config.yaml
vocab_size: 8192
norm: "rmsnorm"
norm_place: "pre"
rope_theta: 10000.0
qk_norm: true
init_std_o: 0.0348
learning_rate: 0.00965
beta1: 0.95
weight_decay: 0.0
lr_head: 0.00418
decay_fraction: 1.0
MLP neurons of a small language model. Each row is named by its layer, matrix (gate and up: input weights; down: output weights) and neuron, and shows model dimensions 256-351. Each number is 50 + 10 x the weight over its row's rms, rounded and kept within 0 to 99. A neuron's up and down rows have the sign that makes its largest values positive.
After each neuron's rows, "fires on" lists the tokens most often at its 100 highest values on Wikipedia text that the model never trained on.

L3.gate671:54 49 69 39 45 40 44 59 47 45 56 46 73 51 60 45 51 46 37 49 61 35 40 21 55 67 38 63 51 33 54 36 41 77 43 52 44 57 30 56 38 42 51 53 50 46 58 64 44 73 59 50 50 51 49 33 69 51 51 51 46 52 74 32 56 45 47 44 76 49 61 61 28 49 43 50 52 66 43 45 50 55 44 59 62 50 63 47 41 55 40 37 51 52 48 32
L3.up671:44 52 40 51 36 63 58 51 43 44 69 59 48 54 28 57 69 46 54 50 46 55 54 41 44 54 59 42 54 46 59 54 55 47 58 43 51 50 42 82 51 43 57 58 55 51 65 54 45 35 72 56 53 45 44 60 72 60 49 64 51 53 71 44 50 33 53 45 64 47 48 59 38 33 54 57 61 47 43 61 36 52 49 69 40 46 43 49 61 47 65 40 70 52 56 48
L3.down671:56 52 73 47 57 59 36 52 56 40 51 53 59 44 52 51 38 49 53 23 53 58 61 71 62 50 41 58 52 43 45 48 38 65 55 43 58 36 42 34 47 58 55 44 48 39 58 54 82 50 52 56 60 60 48 49 49 46 51 50 45 50 68 51 44 47 54 62 51 36 47 52 45 47 47 40 58 46 55 41 64 61 32 68 50 48 53 53 50 48 51 38 46 48 71 51
fires on: " |", "\n", ";"

L3.gate573:42 49 68 52 41 48 50 42 48 50 52 58 63 50 40 52 51 45 50 68 52 66 44 67 50 41 54 55 53 48 75 50 51 47 48 33 39 54 37 47 63 46 51 41 64 63 78 69 53 48 49 36 56 44 60 64 39 59 49 57 31 45 58 45 45 54 49 35 43 64 51 67 42 61 39 46 50 39 59 43 56 51 42 41 41 51 39 47 48 41 54 38 44 74 65 70
L3.up573:69 56 26 59 44 33 47 38 50 50 44 58 74 25 56 63 55 52 36 63 43 42 38 48 57 54 48 51 61 43 67 40 45 44 41 42 70 52 29 58 45 55 48 39 47 35 58 67 42 70 49 45 49 58 53 42 40 53 53 57 52 46 54 48 54 49 38 47 50 52 41 55 64 62 44 29 65 46 58 45 31 35 51 54 45 65 24 58 46 26 55 50 44 49 64 52
L3.down573:50 45 44 54 47 43 42 38 71 50 50 46 42 43 55 43 74 66 49 48 59 61 36 65 33 60 51 62 54 66 51 46 40 57 63 48 51 43 36 51 34 55 55 51 37 46 37 49 56 54 41 47 47 58 53 53 57 35 67 72 34 53 46 40 54 61 46 52 41 56 41 43 51 55 30 53 51 40 66 56 35 38 26 38 50 60 41 40 54 36 50 40 38 53 52 50
fires on: "s", "S", "t", ".", "vin"

L3.gate867:37 73 46 44 45 60 43 43 74 57 41 54 59 39 42 46 38 47 58 59 55 39 56 66 57 55 40 48 31 54 55 57 51 45 64 37 52 67 43 46 53 35 58 57 39 40 54 51 46 52 56 57 51 57 27 62 44 38 46 65 51 69 66 37 54 54 50 31 41 57 44 54 43 27 42 66 43 39 51 56 45 49 44 44 60 50 30 39 63 66 41 53 50 45 29 54
L3.up867:45 48 61 41 50 53 40 51 52 38 41 48 59 23 48 47 49 40 39 63 61 65 44 67 42 35 55 46 35 48 57 43 52 42 46 58 49 71 47 42 58 55 59 61 38 51 51 53 48 36 65 64 60 62 50 50 64 52 58 56 39 78 45 56 48 60 43 35 55 38 38 40 55 50 58 71 50 41 62 46 57 44 50 45 41 46 29 43 59 53 59 42 40 55 54 49
L3.down867:49 46 56 38 40 54 53 51 40 44 44 58 51 37 34 43 35 39 46 40 47 44 63 59 57 47 53 56 56 42 46 55 56 55 52 40 69 50 58 67 51 68 57 67 59 54 30 52 42 48 52 53 53 59 45 38 52 72 43 55 49 65 61 55 55 45 60 38 73 33 76 45 37 51 30 62 45 47 41 57 50 49 64 42 34 43 42 30 31 57 34 35 45 49 58 42
fires on: "\n", ").", "e", ".", "an", " ("

L3.gate2:49 33 45 47 33 64 55 56 40 36 49 53 47 61 56 31 73 41 56 55 45 32 50 58 73 58 49 33 35 50 42 36 66 48 63 49 51 50 49 61 60 48 56 50 62 41 34 53 32 59 40 52 45 50 44 62 49 47 44 49 54 55 52 40 67 35 47 47 51 59 62 61 42 38 49 34 23 60 34 42 47 55 51 52 46 52 62 52 38 54 46 35 60 54 47 36
L3.up2:46 63 64 59 39 56 59 58 46 44 72 67 36 50 43 62 32 42 53 55 51 50 35 53 18 76 46 59 59 41 41 71 28 63 36 57 36 61 45 58 30 40 55 49 69 57 59 37 59 72 55 46 60 53 49 42 63 56 48 49 47 46 58 35 49 38 43 45 55 45 67 43 68 45 44 60 49 56 48 58 30 45 64 51 45 44 44 59 49 45 46 50 46 63 37 61
L3.down2:53 65 40 68 32 44 58 66 45 36 53 68 53 54 37 41 41 39 49 39 66 37 44 42 60 69 34 46 58 43 54 58 43 64 51 37 47 49 46 52 47 35 44 52 72 52 54 51 65 64 31 53 65 52 59 40 51 36 32 49 48 63 46 42 63 47 44 43 71 46 69 55 58 54 54 53 45 55 59 53 42 47 63 53 37 35 46 43 24 36 54 52 40 64 53 55
fires on: " |", ";", " at", ")"

L3.gate1088:46 41 63 57 32 53 51 43 52 55 35 61 60 58 38 58 44 52 38 44 55 51 36 73 58 56 31 32 51 36 50 49 49 46 49 46 47 51 49 39 60 63 43 61 52 62 38 49 67 60 51 56 64 38 57 55 41 59 37 55 48 68 46 50 59 42 50 64 48 36 31 24 33 45 59 50 43 52 60 44 58 51 28 59 49 57 36 51 66 53 57 45 50 27 62 55
L3.up1088:56 42 36 47 53 63 45 49 52 63 57 47 43 31 46 63 55 57 36 69 54 62 47 53 63 49 59 43 45 53 47 24 52 58 50 58 43 51 51 51 56 47 41 40 52 48 35 76 47 55 49 56 48 56 42 49 56 53 51 53 53 43 53 52 38 36 44 50 45 45 40 46 51 61 49 55 25 39 36 53 40 30 47 49 42 56 50 58 52 64 53 36 40 55 74 47
L3.down1088:32 56 36 56 46 63 41 35 35 40 63 63 56 41 36 54 59 50 57 57 60 55 46 36 66 54 62 52 37 51 51 58 65 32 37 60 50 61 54 28 37 44 63 53 75 53 37 66 50 60 67 75 37 52 57 35 47 75 61 49 60 61 43 56 53 51 43 58 58 56 46 50 53 44 53 38 33 36 29 45 58 50 57 51 62 52 59 57 45 35 30 45 56 45 57 42
fires on: ".", ")", "\n", "c", "n", "re"

L3.gate211:74 56 59 59 46 67 55 42 46 53 41 56 56 51 51 54 27 51 53 69 40 33 56 57 46 40 36 63 58 46 61 58 50 40 42 41 34 57 57 38 56 59 43 33 42 49 51 50 39 56 60 59 64 47 51 45 35 55 44 60 52 51 39 46 55 44 53 50 54 50 62 44 63 54 55 50 65 52 50 47 59 53 31 54 54 27 56 41 50 44 42 68 47 50 60 40
L3.up211:57 55 55 46 37 62 44 50 52 38 52 70 63 45 58 47 35 42 64 55 63 47 49 46 48 63 45 73 63 72 38 59 49 50 57 45 52 65 47 33 52 50 33 41 61 42 36 34 32 71 58 71 63 55 60 42 34 24 59 56 59 53 46 43 52 47 44 42 43 47 57 52 64 49 34 42 49 53 65 59 55 38 49 52 32 50 48 50 62 50 49 45 41 56 72 64
L3.down211:46 39 47 57 51 52 50 55 49 55 40 68 46 62 45 46 55 59 45 77 60 57 43 48 49 44 45 61 57 61 61 52 48 57 30 69 52 44 63 47 54 43 55 36 45 24 29 48 36 62 46 46 41 50 41 28 45 39 52 44 56 57 50 39 63 47 45 45 31 61 62 46 51 53 24 33 61 45 56 49 51 45 53 49 50 34 28 19 52 69 64 40 36 49 62 74
fires on: ".", ":"

L3.gate1257:66 57 49 43 50 40 48 48 58 36 65 43 41 64 38 45 46 59 51 22 28 63 63 51 48 42 58 53 48 49 39 43 40 31 64 48 50 51 56 46 37 47 44 38 54 48 55 56 66 54 53 44 45 60 39 54 46 57 55 71 46 50 37 59 52 54 65 69 41 47 41 35 57 40 41 59 72 44 38 41 43 53 49 43 45 54 41 34 37 69 34 33 49 54 45 67
L3.up1257:55 34 72 57 63 49 56 62 54 48 63 47 48 67 59 42 57 55 50 39 43 59 50 49 62 47 53 47 64 28 45 52 49 45 58 47 53 59 48 45 57 70 47 62 62 70 50 33 66 54 59 44 55 40 49 57 52 40 42 54 47 34 43 57 60 50 37 56 64 64 57 48 47 55 82 52 52 51 45 36 50 57 49 50 48 49 59 44 46 34 56 48 29 62 53 46
L3.down1257:60 46 56 51 43 33 62 58 46 45 51 55 54 59 58 48 45 49 43 44 53 36 38 34 38 55 77 64 50 44 31 42 50 42 34 39 61 55 63 72 38 29 38 45 53 72 55 41 44 37 52 49 57 35 43 56 58 39 65 61 54 48 49 50 42 43 50 43 48 60 48 26 50 47 61 47 49 49 58 56 61 51 49 51 34 46 63 47 42 58 55 50 50 62 53 42
fires on: "'", " \"", "\"", "|", "="

L3.gate403:60 62 49 48 67 23 59 45 63 44 36 64 57 45 45 73 55 68 56 49 57 62 52 65 49 60 67 45 39 63 57 56 57 35 54 35 46 48 40 42 43 48 40 45 43 38 40 57 55 28 50 40 46 58 55 48 70 53 58 56 49 49 56 53 50 39 44 51 56 54 37 61 50 47 38 44 51 57 73 38 32 68 56 50 43 36 47 52 52 64 53 57 51 42 45 58
L3.up403:52 29 64 45 38 53 54 63 52 47 40 57 64 35 44 65 32 48 45 64 51 32 62 55 50 67 64 51 54 34 54 55 58 53 57 35 39 53 54 53 47 55 51 51 46 59 48 51 55 48 39 42 59 46 42 63 58 55 44 64 56 60 53 59 38 38 61 42 47 42 45 53 29 52 49 54 36 65 68 56 72 50 51 34 46 55 50 58 20 59 51 56 50 43 51 57
L3.down403:60 54 48 38 41 56 63 52 43 56 50 50 61 43 43 56 50 54 58 47 57 71 50 50 55 63 66 48 48 47 57 58 58 39 38 28 71 66 65 62 64 58 49 75 53 55 39 51 38 59 38 63 46 35 52 40 63 71 42 65 37 58 47 55 35 53 54 37 51 38 42 53 32 51 56 42 35 43 50 43 39 66 41 69 54 24 64 46 59 49 48 46 49 31 63 55
fires on: "'", "-", "|", " The", " |", " in"

L3.gate248:27 55 58 44 79 57 50 45 50 45 55 45 56 49 57 62 50 45 48 55 46 36 43 54 36 58 43 36 38 50 50 27 60 30 53 28 44 57 60 53 56 42 52 52 49 34 53 54 51 40 74 55 48 33 59 59 58 52 55 52 28 42 63 52 57 43 68 35 54 45 63 65 49 52 52 48 54 44 47 55 54 57 85 46 38 53 50 46 50 63 44 57 58 41 48 58
L3.up248:44 54 45 50 73 32 48 70 57 49 53 33 62 53 62 56 37 68 53 41 25 47 34 81 44 45 62 46 38 43 44 52 62 45 58 52 55 48 54 56 50 53 56 42 59 60 54 46 69 37 48 56 50 49 53 50 42 54 50 55 60 30 47 60 47 58 46 39 57 36 50 46 42 47 41 57 36 44 54 61 40 46 57 53 57 46 38 56 49 64 50 58 30 47 56 41
L3.down248:35 55 60 51 39 49 33 61 60 44 48 45 52 66 67 45 45 46 52 52 27 50 49 71 56 41 60 39 46 53 55 41 52 41 44 42 64 54 62 51 39 61 49 39 49 47 58 54 48 33 51 40 49 41 45 40 37 51 50 69 39 66 48 61 60 62 45 40 64 44 54 43 48 45 51 48 54 42 37 50 38 66 48 83 44 40 67 49 50 61 53 52 47 45 42 55
fires on: "-", " the", " in", "ed", "–"

L3.gate959:46 54 53 56 46 40 47 49 55 53 28 44 53 53 46 41 55 52 46 20 50 52 43 50 46 53 37 29 52 45 66 64 50 62 52 46 58 43 36 53 49 66 51 49 59 46 44 27 48 61 52 42 53 60 37 50 44 55 56 46 60 54 39 39 32 47 35 54 61 65 53 47 43 51 51 41 59 46 40 67 51 43 67 53 57 67 69 45 49 44 53 54 43 41 50 55
L3.up959:61 25 58 39 51 51 50 24 50 61 52 53 52 50 49 49 72 45 61 54 46 47 55 33 44 70 53 34 37 50 47 54 39 52 58 52 45 59 50 55 60 56 31 41 42 53 56 56 62 61 44 42 43 55 61 41 37 64 35 47 44 43 57 32 44 50 56 49 57 40 42 75 55 44 57 54 55 62 56 38 47 41 61 62 37 35 54 44 48 40 48 52 44 50 58 55
L3.down959:61 59 57 68 59 61 70 63 47 52 36 59 55 57 35 47 40 48 48 47 58 36 60 36 43 52 42 45 51 48 55 54 55 50 66 55 48 41 48 50 49 50 50 45 44 47 54 39 67 31 41 39 55 41 48 49 37 54 59 54 53 46 52 37 29 50 53 43 44 56 62 43 55 48 39 56 44 32 62 47 49 65 49 59 51 51 36 65 44 51 52 62 51 55 50 59
fires on: "er", "ur", "e", "sur", " con", "ing"